MLP neurons of a small language model. Each row is named by its layer, matrix (gate and up: input weights; down: output weights) and neuron, and shows model dimensions 0-191. Each number is 128 + 32 x the weight over its row's rms, rounded and kept within 0 to 255. Numbers have three digits each. A neuron's up and down rows have the sign that makes its largest values positive.
After each neuron's rows, "fires before" lists the tokens most often just after its 100 highest values on Wikipedia text that the model never trained on; "fires on" lists the tokens most often at its 100 highest values on Wikipedia text that the model never trained on.

L19.gate349:039121130109195084127114156118133145145081152114081108183063157143162141181072122131118165057199114126125137099172155183105127117113109090183051163145156129135154115155125118070165139138127157139158179121130133127144116092162135089088085108127105132116151172148097118123082142131163121126146188111131089141165153197096133107165150101094130157114112161094146114191147060118117105117179172136154128114123062133102136116069064065175082138130088112138133133111063174094149086074118149117095113114119094120108109089129116146150166147154104186103102097131144120184095151114117062143
L19.up349:146107144107114097091103140134149107167112119113130126116121171099212114130077133178118122092129066133143192155113152136168150110133085153110050167124084141089171135174151174120127136167198108104138169117098124136154131132169135165086134145105077154061106149140130118102107131152135169063100054147143145123129152168162127126142137153103131141125199117064095105127164121134105133106081131118159150035074129170104131148134091083117136143088114059164152158149097113125096116133131151145141051077077092053177169131100132121133181084125130092120175110133058185084116124179135121103
L19.down349:146164156110144103076152216140128171128146141150191135186057092135102157148130163110145114140091119100109161122100156086157090151129126116186094170053165113134176102101066100081117143106162144122052103149110148069136128168055173102138150168081149111145112129099145141143177109184155115128157087121128130104167094122107118118109109099100104129142096146155126162129126173178140051140157095123167142168140136110136178092132150150063097146131146199120107179074113150141200095154129134165130129148158147071107107096179139131138088125080094155124076126185102118111091169162164101163
fires before: "6", "7", "8", "12", "9"
fires on: "| ", " | ", "; "

L3.gate354:158093113139137105185117065104127133050124065104145087168138111111192129127135173142148124089108122130154146108088121121079071108135092093113163100106161112138125101127142082137150131169185159131042133149092147083160111134112141137082045250115105049166125181157149094093139129126117090168131080157144114066122131127163084137137148106137083080143124122130153138116088170134150140127173168143147145129110101109143130106137146097096140077064078126156116141197131100151179122182117106108142186132147139068166123163106158084088053134151143181115145153138141143117101147118129127158
L3.up354:134105119178099085130131113098103129088137104108133118099075075126082136101129138153149111106160130130112142095078105125080125107127153122171111113081089183169128134115176167153149103125103124163131082160160119122098107142178147113128105196123108067135116189126075114126125132171180157145054121144101178127128149114163189073129087115173117132088090153180123044129191197136074081155123087137154143176159141147145155078156166157144124180165089173130098120137097135119154059153091116097104088157087124125132111167140103136121116074133172174088092074182101111073096140077098170168
L3.down354:126159191084129156175093088144111104152134134130130172110132127141129099150155140165132171119115131114162194143161136111163139121183140155165157137095152157129129154170077117086088137118097104153062123125120096124198161167137096207087137115088084161180145173125113151106121090101158120084125118147158045068097114118080121077151131175081163118122150139034160198101118105144149112165095119145168114096175130104157168172056106112172152121119125121100096135093160095173170152170157138082110113170121125113124173134082132111125161166155061158148163109097198121129177086106092120150
fires before: "2", "1", "|  |", "on"
fires on: "- ", "\n", " Comm", "°", " of F"

L19.gate340:115092109133165076117131174180136121155087134163158128158106111186166154103139152142090146128174127162167111151119089098140124178113198124157125134100112155135097204032141166133119069145160147083119136129120119126140101080155108149201162075180172146112173134132128153121110128190112192125158107124125076102138123191104146177109146125163140157196140207141120103104124130116137130158170137154118076130185093156115121109120079167079159074209129144082119114196111122143147079219059142160121151095151167116114119112112121116113123145124146122143052119150138129102139151133158110144
L19.up340:160209167139140064152131161126122082101096124149127081178130120103189074170147171136124155134121109093121113137098105121190133066110131142104109129097182162114114125181140116150082122148183128144167171128157123133063138090163121126154107081116104138154159135114103163096201110124157121132150190071179127119141149144120142151155116172131172090136099164096145100131182176189129149130124129149113153095175097124107093139117114155108105165114196144121127085124157158058124125186173122152129108115108150055083159129123108109105204067149135068170038112124126125066145102147075109103
L19.down340:166185078073100107166087113185138164105150142089139220106117115161137056128168105151158185134121096105109136076152140095131138160137156102187127149148086122114161175112131135096149110130140121187112065113142128138153139108167151143150174128108138124147098098102147118071104145096135135142133184107127088167085145133114075105147131140167164169202130162116158095114086157105125087125196149072088098111143161102142142188198115087178175111094122104089157134179153077129099057137102121117063099181151143098094085106109134105166163139175132114127101141065133142174122079127097113149
fires before: "1", "2"
fires on: " in ", "In ", " In ", " January "

L20.gate98:098087135106164134115091146161186134116129109113074163162126203149162132177120153104168159154154099094136098209145132169129124155129121169126147125106154105137127143145130119132118111138091093100096137143103100114149169131103078190071138148093119130097128126123151087114103112189131111095197121121122126156224144091097134116177154034073117135110146097071102121092080143109152144166168179167118120136127126108208155164119151148147134120100161107085078130085053111111153060177155135108097082094098110137137104132106197105109135125091111151152140115116134166197053116089144113067
L20.up98:162115116114178187151135129103107124130144180074109114113125129098117225188072160135161151145162199147100125200108158090158072159127139125152151079144115186147162129138173127113112167107143175105100129136091092151119164148114103172089138133121179173134057154115124105120118129165111131147160155136156126165166160051151075210100128142105136127109125080133105119070123087119089160138147164113122111088095106165078117194122137116111133119107105128162075134137144140189166099153155145139168136195195098158145087143105158170103091104127146159130112077112081074156154087141090077128
L20.down98:140135107126144184153146089063112122143148123134160163123129144159113073109148156165132146127091146140084123111059108166144123130140096100105220194077161109136182107044119153120122040079106108131098135155166114085124086126093161142142188099139139183118123168145150124147131128121053100182116177090186056117142154120179119100147035148134116162159168101090127132176127152153103084154113105066133122096105123153111152126107080168178167087136086144092141160141152172125157110200097133156126120137144129155074057154121158159117119155123152105175122127143106139106121092119139115156
fires before: "5", "6", "55", "estern"
fires on: " | ", "1", ".", "w", "°N "

L4.gate227:107128142121123119130119145147114147083158098123150136130142152165052105125118063168162109117125089082141137088130108120152102125092112140121145145125111189147123165124121085153101128051107142079153093139106169165149162137150064126093120108168118162116107124158097080181116087104092178097086202174141076126189106128114151169134065085139071091079148162196097089077143152157159111128144134138084121192168122139135139160067166158143065129168072122107124158079110167177179163145196157097110114129144140134106082113119101113126102141146171114161138107162126090130074116195127181068
L4.up227:114128151131133165185116167107174114104147133163136143137096113132076100155116129156065118120136126136128098108119130138137085150182178097181098120123098084087137158121142177134159125110064162123138127105197136147103156104143178106079176109133093178193155105102096143053108124154088231143150142109158164113174185175097125148134139150077158067169116155126098103103122143165121114192140127181108113181115095187121154143069150137109082179133101136114166108145110154136105136107104108074100125083180127133119122108103109049118139070103102174162172137115088113161173177152169178166
L4.down227:135113114098084095090135169137184148123129157115144124129082084131134177085155146063114103138180143134078075115093121186149134090147097117120121153122123151101105107122087144159136084163201149139086132065058138095089127131154119081127084073145076070137081164126138134085169171149166059053119116067107128138144179093136124114153147141168117130117102073175122159138107102154107207131068150129154137165123237163123073152096048120153113088112176149142137107087102104113111088115085124119140135102130053142142103123119152138141108111089137088135136164131136155085137150102147139109
fires before: "2", "1", " Ch"
fires on: " January ", " February ", " October ", " April ", " May ", "|"

L20.gate456:079172118103138135182119108166110127099144109151113157185130168137073141179122172163114139144117111117097139151156131133107160104113137112145120105169151178098128112147108197148094149142112126146140103183177088187153127070164122093152121138031112122143083126080143113084139142074092118176138092152107112167124123126105087070110093151136202172122082115098126071131058184176089150109099087130054115132155126087097120198129123118177147108102144087098137113134105130075142147187133130135136138129127155091080130114088091162190177117155182156160112107131095164226152163156132115108
L20.up456:123084129087142147119167203119079107061156153170170127151101177142089176134143090147167082117140138110077119157127073143079111093083151108101181156106150096149159163187180132159140192097131150104102108119135145172102094114146128127163104120114101097106111121142158143095114107147129093136115159156132122136068141125130078120128132194165129178086069106117140066151143178150144135067114121130137140100099170085092107190129170146108066123118104207142079122154106148132128141124139123163112173146134134098151158083088116203152191206121219163145110097181134125154160120153149143158
L20.down456:147059134164143115164134124154098104171111108133100112136129106076112129146156128124065076157166119202080094121116121063139134111108130155162108091180144149126142121130087155138130077087178076090152119109182104114161147169136114084082144090144132126110146098092129107162149156089094092138000097077080132134137144141094128149169077115093141129184101112108166142121101166086084199115097158140086101151125239127132137178126157161098106107121146090111066120128125138117105168142109117162091152167150096093157122149124139196115088083128143152149155174139121141173152131102169122090
fires before: "4", "3", "6", "1", "5"
fires on: ".", "70", "88", "87"

L20.gate510:125079125115171088131148110085125150139149107131085165146145126105131149113037084172110124200089117071133121144051139161141084136128108126073166089138156084153075092134118197111144071163078116095082116083098193096113105101109067169062119102099157130163145160133210195119151101135152072129061131139119127123121116092104140095172162170112176120159083117117104116118061112111150158120167089130166122078069140137110118098157132154139123123118111150173092157125132101178143108134104130094104134126160121115069181127117128108177169119109161125117062165143156178161157107163104127122
L20.up510:132105099101110091125090100100120128118163138112079157090077146136104195122132121186093123131087088132084110156181105190157125153113130130139085188164118137075132096092140134090147141115046172144119134128107063124134110051086099140197073099128151122116118089149121135167083127134142098112159156089053142109076131157101170177124103147162116199092126104102118136138123181101171143157137083086090161125088111130107129118130128137176097118147089124126153162134130101158187048115074156139116101151086154143098155133139159095154116066123114199187171104137118139075109207158159136154
L20.down510:158136125117111139139133184071180167148138159108141171163129077134073110134101138188141145176194173121082091084154198101138148140158081142118123109121149056148112145147112136127137117120140123159122109132146158130108044128070156167094149159094080136144139206118120156069187105135140153116145106204119122134124127101120148105148122088116197096141098054134174135111079097145090192116132070122112081124105149151073112166206132082116137156167125162107117126129127108162141196117112130088100135138160100106116115074119115163103138184160132087135116163066070152142142144137084164075
fires before: "7", "8", "3", "4", "5", "6"
fires on: "–", ".", "88", " | ", " B", " ft "

L3.gate155:140127161102146133154143128099151094172046145127078148119156136152143100103108098085092134137092195082129169142194094161082087134187100198101130143183160120144124143177124083086177117147136091165130131105132107162167165142095139115204128166081102119138151119103121114106148113117117087079111087128126125160102074156211181143099153103110159128132070095104134205102142129204135136132125132099134184081179120145117171147122153107120155145127177056106140123110114089115132151109178129167102133098130114140145131057058125080125112172137139120145115144136130194133148190189114142080
L3.up155:146112055134192114066163163089116127173070141135142140088050043127111192155097100217060123097121180114114126117161113117113116125125105120166139120091105113140166167134157093141153119099098116155194188107080118137148187150146162136160148143089121144170198094130135120081170074103133113117132131092141100137119112133146182113152115164130087174111102149150098149140120120163155118112059131164154118133105132131205144083115127111100136141170155116057181085143139087143096184162143124097135099082129124149046102137136120144167155087115131087150108094125079089114136126107089147092
L3.down155:202123100120166077207139176114138052202065135160090130125100130146111130093103117108117149086082193135134115158120094158093115131146079172136133136169168132114103145156112122095181114088128125176100167159167109184150122105090150147146138149119121103120168062103138124061152094134108038076089072165160097103099089135126174131117120135139099118140114121140097181102107092163113158145117120142143138134148120111117193121077156112100152121122130066100130148146178082133147171092120157123101103109145153133162107136109107067104138155167099076183091175152099186156131158151099173053
fires before: "ched", "port", "l", "ch", "ferred", "mit"
fires on: " trans", " laun", " Per", " Air", " Trans", "rans"